python train.py --n_layer=9 --d_model=448 --n_head=7 --n_kv_head=7 --head_dim=64 --d_mlp=1792 --vocab_size=2048 --activation="squared_relu" --norm="rmsnorm" --norm_place="pre" --norm_eps=1e-05 --positions="rope" --rope_base=10000.0 --rope_fraction=1.0 --qk_norm=true --attn_scale=0.193 --bias="none" --tie_embeddings=false --parallel_block=false --extras=["capped logits"] --init="normal" --init_std_qkv=0.0245 --init_std_o=0.0245 --init_std_up=0.0245 --init_std_down=0.0 --optimizer="cautious_adamw" --lr=0.000564 --beta1=0.9 --beta2=0.99 --weight_decay=0.21 --lr_head=0.00353 --warmup_steps=476 --schedule="cos" --final_lr_fraction=0.03 --batch_tokens=32768 --seq_len=1024 --doc_mask=true --train_tokens=266400000 --steps=8130 --dataset="wikipedia_en"
MLP neurons of a small language model. Each row is named by its layer, matrix (down: output weights) and neuron, and shows model dimensions 80-175. Each number is 500 + 25 x the weight over its row's rms, rounded and kept within 0 to 999. Numbers have three digits each.
After each neuron's rows, "fires before" lists the tokens most often just after its 100 highest values on Wikipedia text that the model never trained on.

L3.down491:527517521521522509518511509517471500503503538579496527535527556499478451483462512525500553471512464550486473528505490476504512493545542505533502518519508538535495480518530464483503485508501471477504444497454544515509515500533498525458487490489469497478516479546496462494501524459486476553
fires before: "\n", " |", " a", " in", "th", "s"

L3.down1209:475520537478503527509482474472488487494461521484464452485470471460479509468547544483489514509502511505539517498493504492454469510483499493501516475452508470474455503478513451503477533537475501464493526515497524485485529513501517455435484487457465472492481483497476515489509493507497500510
fires before: "s", "d", " be", "n"

L5.down825:481539482493486502526540503476463479498507504506473444489478475471485544520505478498485480521464459526514493488489516497512534495463449489549475476524536493503490496483496503467480516466491516480506487471475482462517486480500481499513497476520491522498460482526504489495496445513494508494
fires before: "-", "\n"

L5.down774:445522540491460515518502498502494480487474518490491519514535500522487496476486493501496526505571506483497491485533521501462480486510476519509466475509513471459500517494493471508492521497520500512508494478500517521513487513522506502554480475500489480508482503505493512489506518429477479477
fires before: "d", "ed"

L5.down618:495496486520479455498490528485472538495485517457518499459474493480536501497514491505492519519537503485518473538497512466509479493485524496475524519461519502483461531489518473508493484446437513484488493455487508448489510465539494506525471454510506525524494490534516532478496517525497504473
fires before: " the", " 19", " his", " World"

L5.down452:503508525530518491533496479482480518489457485524498488511467485523512453508482520492518466530516511482514530527562534495478541501480499530483506470543530495547501536524504481495494479505511494477465482547525487541496494535550479487511475511475491493511474519511496491484513485493491489521
fires before: " |", "'", "th", ",", "."

L3.down909:520486535538478533494502477528516451507446475462524465556495512498463511519526480511528502453527504489477471529532497499502506519506483531490482478459417490482489539511510468483543549502477471524537485550496471507438521462517480501513554460542491478470495508491495471518488494552526503457
fires before: "s", "ia", "us", "g"

L5.down643:477526547471488490497459513505477487485524573547495495483525482520482484486517548454519495499516518470554515468494504482522486503556515497490528459516527535485489528517476526521469523489503468527510490505490507506496487534474503456498440482513533509485520477555535491492531500564452511491
fires before: "ed", "th", "ch", "nd", "or"

L3.down860:494520472492505523525458521532485529484462486475527503496496491498471502532527525538519511462492531504490497524551513513514468517512504488572453509484460476448450485459530475465510463524561515476516513516532468473457536524502486529475486523477480501503509448475506517446528489517478480512
fires before: "n", "d", "b", "S", "ner", "k"

L3.down1412:460517514523475508494518534505506423500518485466504470500521468523485482508527489495539495513494533524483511550514494547512481443518505532476530548508475514512492490493481419472493476452475530518511458531513479492507490453528490463516529503475492504534475509493524502531540480471468483485
fires before: "|", "-", "d"

L5.down309:460536521468480471501505514518462466486542499465520482490477457457498511502497502513520474518510528475485526476547504523475539512533511536487518491506545448465529497549556516508514439510462505502526477496484484519497479517523528464503490478455496502452544495494512476506509535508492481515
fires before: "h", "e", " H", "H", "se", " h"

L5.down107:449490508475489486512525506522514513470491521507497540503470498472513521493462475535532478500530516518491471477452517434484499483522492438499510535532481492506485535521468495535501458484557471487499481454505480485430510497486501491483492495497518504495503505506491492511520503489462518528
fires before: "al", "ia", "ic"

L5.down715:472492482514480525529501490527487503499499499477497512487509489454521500511518509511480498512484499508489472451502503465499499534483521524533548494499488484504503519463475511479528473526475519513524483466485548528477481546528471501532529507508476501520469468510506449508505479551552504537
fires before: "a", "an", "ic"

L5.down1306:504461535483483510538500512517490485471483500500459534505486496490550508483489521523501520479526481460461453481509475523498505501440515501515530511505517467526517470548530474472447496506523515498522499531544514476488520522491471534480496492504529480468511475538528529499491544488501510472
fires before: "\n", "er", "|", ")"

L3.down1331:483457500496509461497490498511500471507512527510476472514476468528460511482508548474490511502504474485508478467530479514464508483505535527504515494483523482485516532477513548509492500509516491527484500467477461448567516533484525507524482470484499505535502463526530544513463486520520500468
fires before: "\n", "-", "|"

L5.down724:549507510485491533471503503458465519477514482493492497511534545475477492527493483483516497463495512522472509500514531490498509502500524478510481515498471492495551437474515491498516504507458500548541504488493499555495513501489496511484464551481509473495512500494492516494522522495480472534
fires before: " ", " a", " an", " c", " f", " football"

L5.down96:528454517458561532519521454516476497524490506497534488529489511538513526535514482491534517508513506495483540499542510523477511482504519472477502497538484495463502541494510479433540477484494520481483513494473552490517516462538507460483481528463533462473514521491497462511531529527459543522
fires before: ")", ".", ",", "),", " and", ")."

L3.down1204:508495506555549484483526467515498461517525488501524507497493510482477535516498513482447534506481457499452451511514469483479510490509459511524465515516496514513509516499546469534518505522512532499516492484494521508463514505545536470507477513509467526498504515475523473505484456542518482519
fires before: "s", "lo", ".", "th", "er", "ish"

L3.down1106:507482507504516552477480498506506518500499510526519478428517499510492501464465512545505501525487511471544535507489533516486496521530526488494486485463502509483512478469459505494482488461526499444520544520457489496551543476488521481512494444511520529490472490500509445505509514504489500473
fires before: "s", "it", "d", "ice"

L3.down363:533489474543472531526514505534533516478515511468499531497505479534498477513425492473492529489483552482504492480517473529472541513506501499513516496489520475509542492498485497536521519504486488463457470511533449499506556527488468504455482484496511521505475516467470444513559539483482548532
fires before: "ic", "ation", "al", "ign", "ical", " Al"

L5.down1239:516474478496486508481485520506485466488486488511493510470506465485489481476544518466495464492495484498500479484520497497485494488502495483511505480490462468445553482497541496528487454480492470508510524485522471526533479533472484478482535466523534502487489505496492468491534486492547516525
fires before: " the", " a", " ", " he"

L5.down651:479478443482538499502470496508454493528533469474487491475504509477501507491514498483518525488502508502477480499480510510488484502480555521499518525490463477444499486494455493550502461489462487515528471500536464532534505522435465495483512538498491520490458549496528520535539457474488507520
fires before: "ip", "ro", "ine", "im", "val"

L3.down1127:482486501542453513475511511548509517497535534528480508488502445526503498475512477487541511487519549461498522511558502486502492530529474489450531488488500495497490518483497487487476496482497521473491487495528487494485522530524531498546455467469523488482478460527482467529509519529479443458
fires before: "al", "y", "it", "t", "et", "ition"

L3.down466:477492504505454537495537517515520461490484477524571495485499547515491463490429493525533550501484503517509476499500493512499546497479490512471513509503510532515547484528515502477461542510490482536503488531486520510521465448501474494533467505491520484525517538539493467521517473513507551509
fires before: "\n", "s", ",", "ry"

L5.down218:486499533488506486460503526473516488492534443499506513493500525474467500526445483488491520463504518509525473502496549505460539513490493504522518465492540488538511489475502507463514501457476500478529488508482518556519493486506478516518465508465489472490498534476432512526498488516484518500
fires before: ".", " of", ",", "s", " and", " in"

L5.down788:505517546478507496486542488459480474478502517509452489510477471480504500524519497527504506520493519518500549486484489515460510488504494515510495476541544512521504530517504560471533485498481486505516500471530477537475452504534489467551513463482498531497512472473533489504466562533464520491
fires before: "-", " "

L5.down1085:493500548486442473475507463523494492483493491520506525520507524501490531530505455495465466501510475492524507505507514528473479494479547481489491465537516511503502498446519477537493495504561511520522529504506489480509477473494507452522468480503492477519560474521540482544523532451480484458
fires before: "\n"

L5.down379:499513495512519462547501544473483510515503500493492529508494499525517564499507494505514502542509462507524499521497572508506494522444454494503546489499485469481506453541538488513502494504485509521484475497505508475516511495519511519551497556495478507521490479518494516480488485481504506500
fires before: " the", " its", " which"

L5.down665:521494477507464443498464530508516507537480495552489483555486499485535504448501498492485506490488482509560467522509516528492482491505475536488534520483492494511527497525452522472527494529505496506509503473520523491512495484522481487509509526483551489532531485537504550520503508521467553489
fires before: " the", "ter", "ina", "f", "y"

L5.down367:495519531526475472505515499550474469489514497473516515492501496490496510482541487440503490517468527519477491462523500489460489525514542548522513488477501507460520515482510504519466467517499485486524466441474455506520481476517521482504480472472489507428494479478501522512504477484517449489
fires before: "S", "ic", "T"

L3.down264:485505516466483496488486492538499539479533500507482530503532497464491496463502486493475516470488503503496455524435530486527522479526466491507498500506497512478498545488506515518535520509537493518466477478496547533504488532521496509500535504481532531475474498478524506468500486481465491492
fires before: "or", "ic", "el", "f", "ant", "ell"

L5.down400:519537538532488479498508512512487483475507512458506543477490519481477472510484505521487463523529523433516489491506506501491489483530500520511522481533525489494530535485515498444530506521465506480529490469492507507491420529475506488531449482489538465505517462522464528498483499518513484486
fires before: "n", "d"

L5.down820:524520493471521488472546514462503471502470491526527501505519504491552519456486444510478514477500479467532495556484493514483502483523515476480522525498491440530445501504499524536488494493554533500538547432438476475463508474515513510509488500488544494509475513497485460495508496466482523493
fires before: " |", "\n", " –", ")", ";", " ("

L3.down431:476507459503530487472501500519544533505500502524498526506478529554460502511425481486477495472479522446494526509534466506475547478540495513484512483538533494484521502507499547502464472534543503527459497472463489525488470475527495517490518522445542520489493514506503521502499496489475506512
fires before: "s"

L5.down520:494515491475487538530503475510493524495480500491502498495551493444511518559475558502509482466515510506496537522512503497526487518525482554524492487517509540522494508475501479509471479523545538477540507453507472486450467451550477532515513500532530463520505500505536512513489489496468508450
fires before: "\n", " the", " a", " ", " it", " The"

L5.down1455:492472497512439498469504436490465487508477493508486479516497487470534482491500474491504512514477537511499533489495499500543515499516541494540486516460524519506497513438476465459543525499524499493528458497513515498537507490529541507489540457483527482455498478496465485509502482521508533489
fires before: "s", "or", "al"

L5.down79:515477484470501458450491518512498560488529506501509528464504475487469525491461496506530495491512524508497491517513503497511538511444544518492499489500498524481494520496456488531502478537538538546456534506497523480516467480493539487534518518498514511533482472548528526496493542499499489488
fires before: "g", " and", "s", " on", "ge", "ous"

L3.down885:481511482525490479493435463491520546489493469501483553490525482470512493510507519540512476478510523514471493543520494504525530475533510496490490467475476527457489518469521507524536498499498509471555554453501506497474471481500492473490549478490468473494504503501485501501490536473490464519
fires before: "s"

L5.down1359:504491547543474463489506519523505496471463480485507543505515495508499538497529505581478473492455546519513490487501518505468516499550490520493518466495476490472506584490491511536472485523495505526560476485566521525512524500498524451545474498466502490503515477518507457542503549501519485514
fires before: "s", " H", "n"

L5.down1096:523553478474571481458489514522501494477500512494440563487500510509463493532516516495492518533469477505499518516480487545513527525499545484492501502492470525523477558499519476512510491506501528538542459509514467504506508521511527504549510470492481511526513469511496518502456507504482456521
fires before: ")", "′", "″", "°", ".", "son"

L5.down1748:462506481477482499538488509527480489495495496476517547478532516523473446507534497493502502473501447487491501475476511477484528488482440511537451489462489478542479481499507499504513509451508521530493482488517490498478490510485527488503469496506495471485458500488508491520530504470498437452
fires before: "or", "d", "el", "er", "ies"

L5.down503:503497533497491464513513541534484483474470515494479514479499463506492502473482470514510487506550476492536452427514506517483472529507445505465480512524495445475521494529498480557546470501477485473506536488487480486517503539512525498564525466488466538494503479479476505543497518463480460483
fires before: "ia", " Port", "na", "land", "ian", "ana"

L5.down1129:518443476494516468470523508497494489502463485539551545586472520511494544510509460488508495502495483493476469522483462518496514479479456481485508511505482461519532510497551502482509527511519552482515479474489509523491476459510496501512458497489568462464471540505455537527507478436492491514
fires before: "s", "son", "ver", "tan"

L3.down489:513543496525496494487517529512499519493479464537579474449473476498507536483508528532485509490492493453506461551510452575519473504477528503494511499514486469547505491463513504472478487516516535493534517534488479469486518513493504531486485496521497490476521481515498528500487500462519515488
fires before: "\n", "The", "-"

L5.down1042:501506527478482493486533535528504496467495488497508542515518476488505484514520500499518455482479498515463494455455507490478521446491502531488480509490561448500509522493494522507473506507494488460521458495516498583501448475550548496524494482469458495485496482479545474546478525509516487522
fires before: "-", " V", " I", " II", " B", " E"

L5.down148:524460502544472492471511511481513519525469545538533519544476502538494532513473475478537492515529529495489499472494502518462467527496481479474503524502500465465534534487520477514498502521508492490505529518526499484483475509497511504471474498513496448517455522537457460481470509430498550472
fires before: ".", ",", ")", "\n", ":", " and"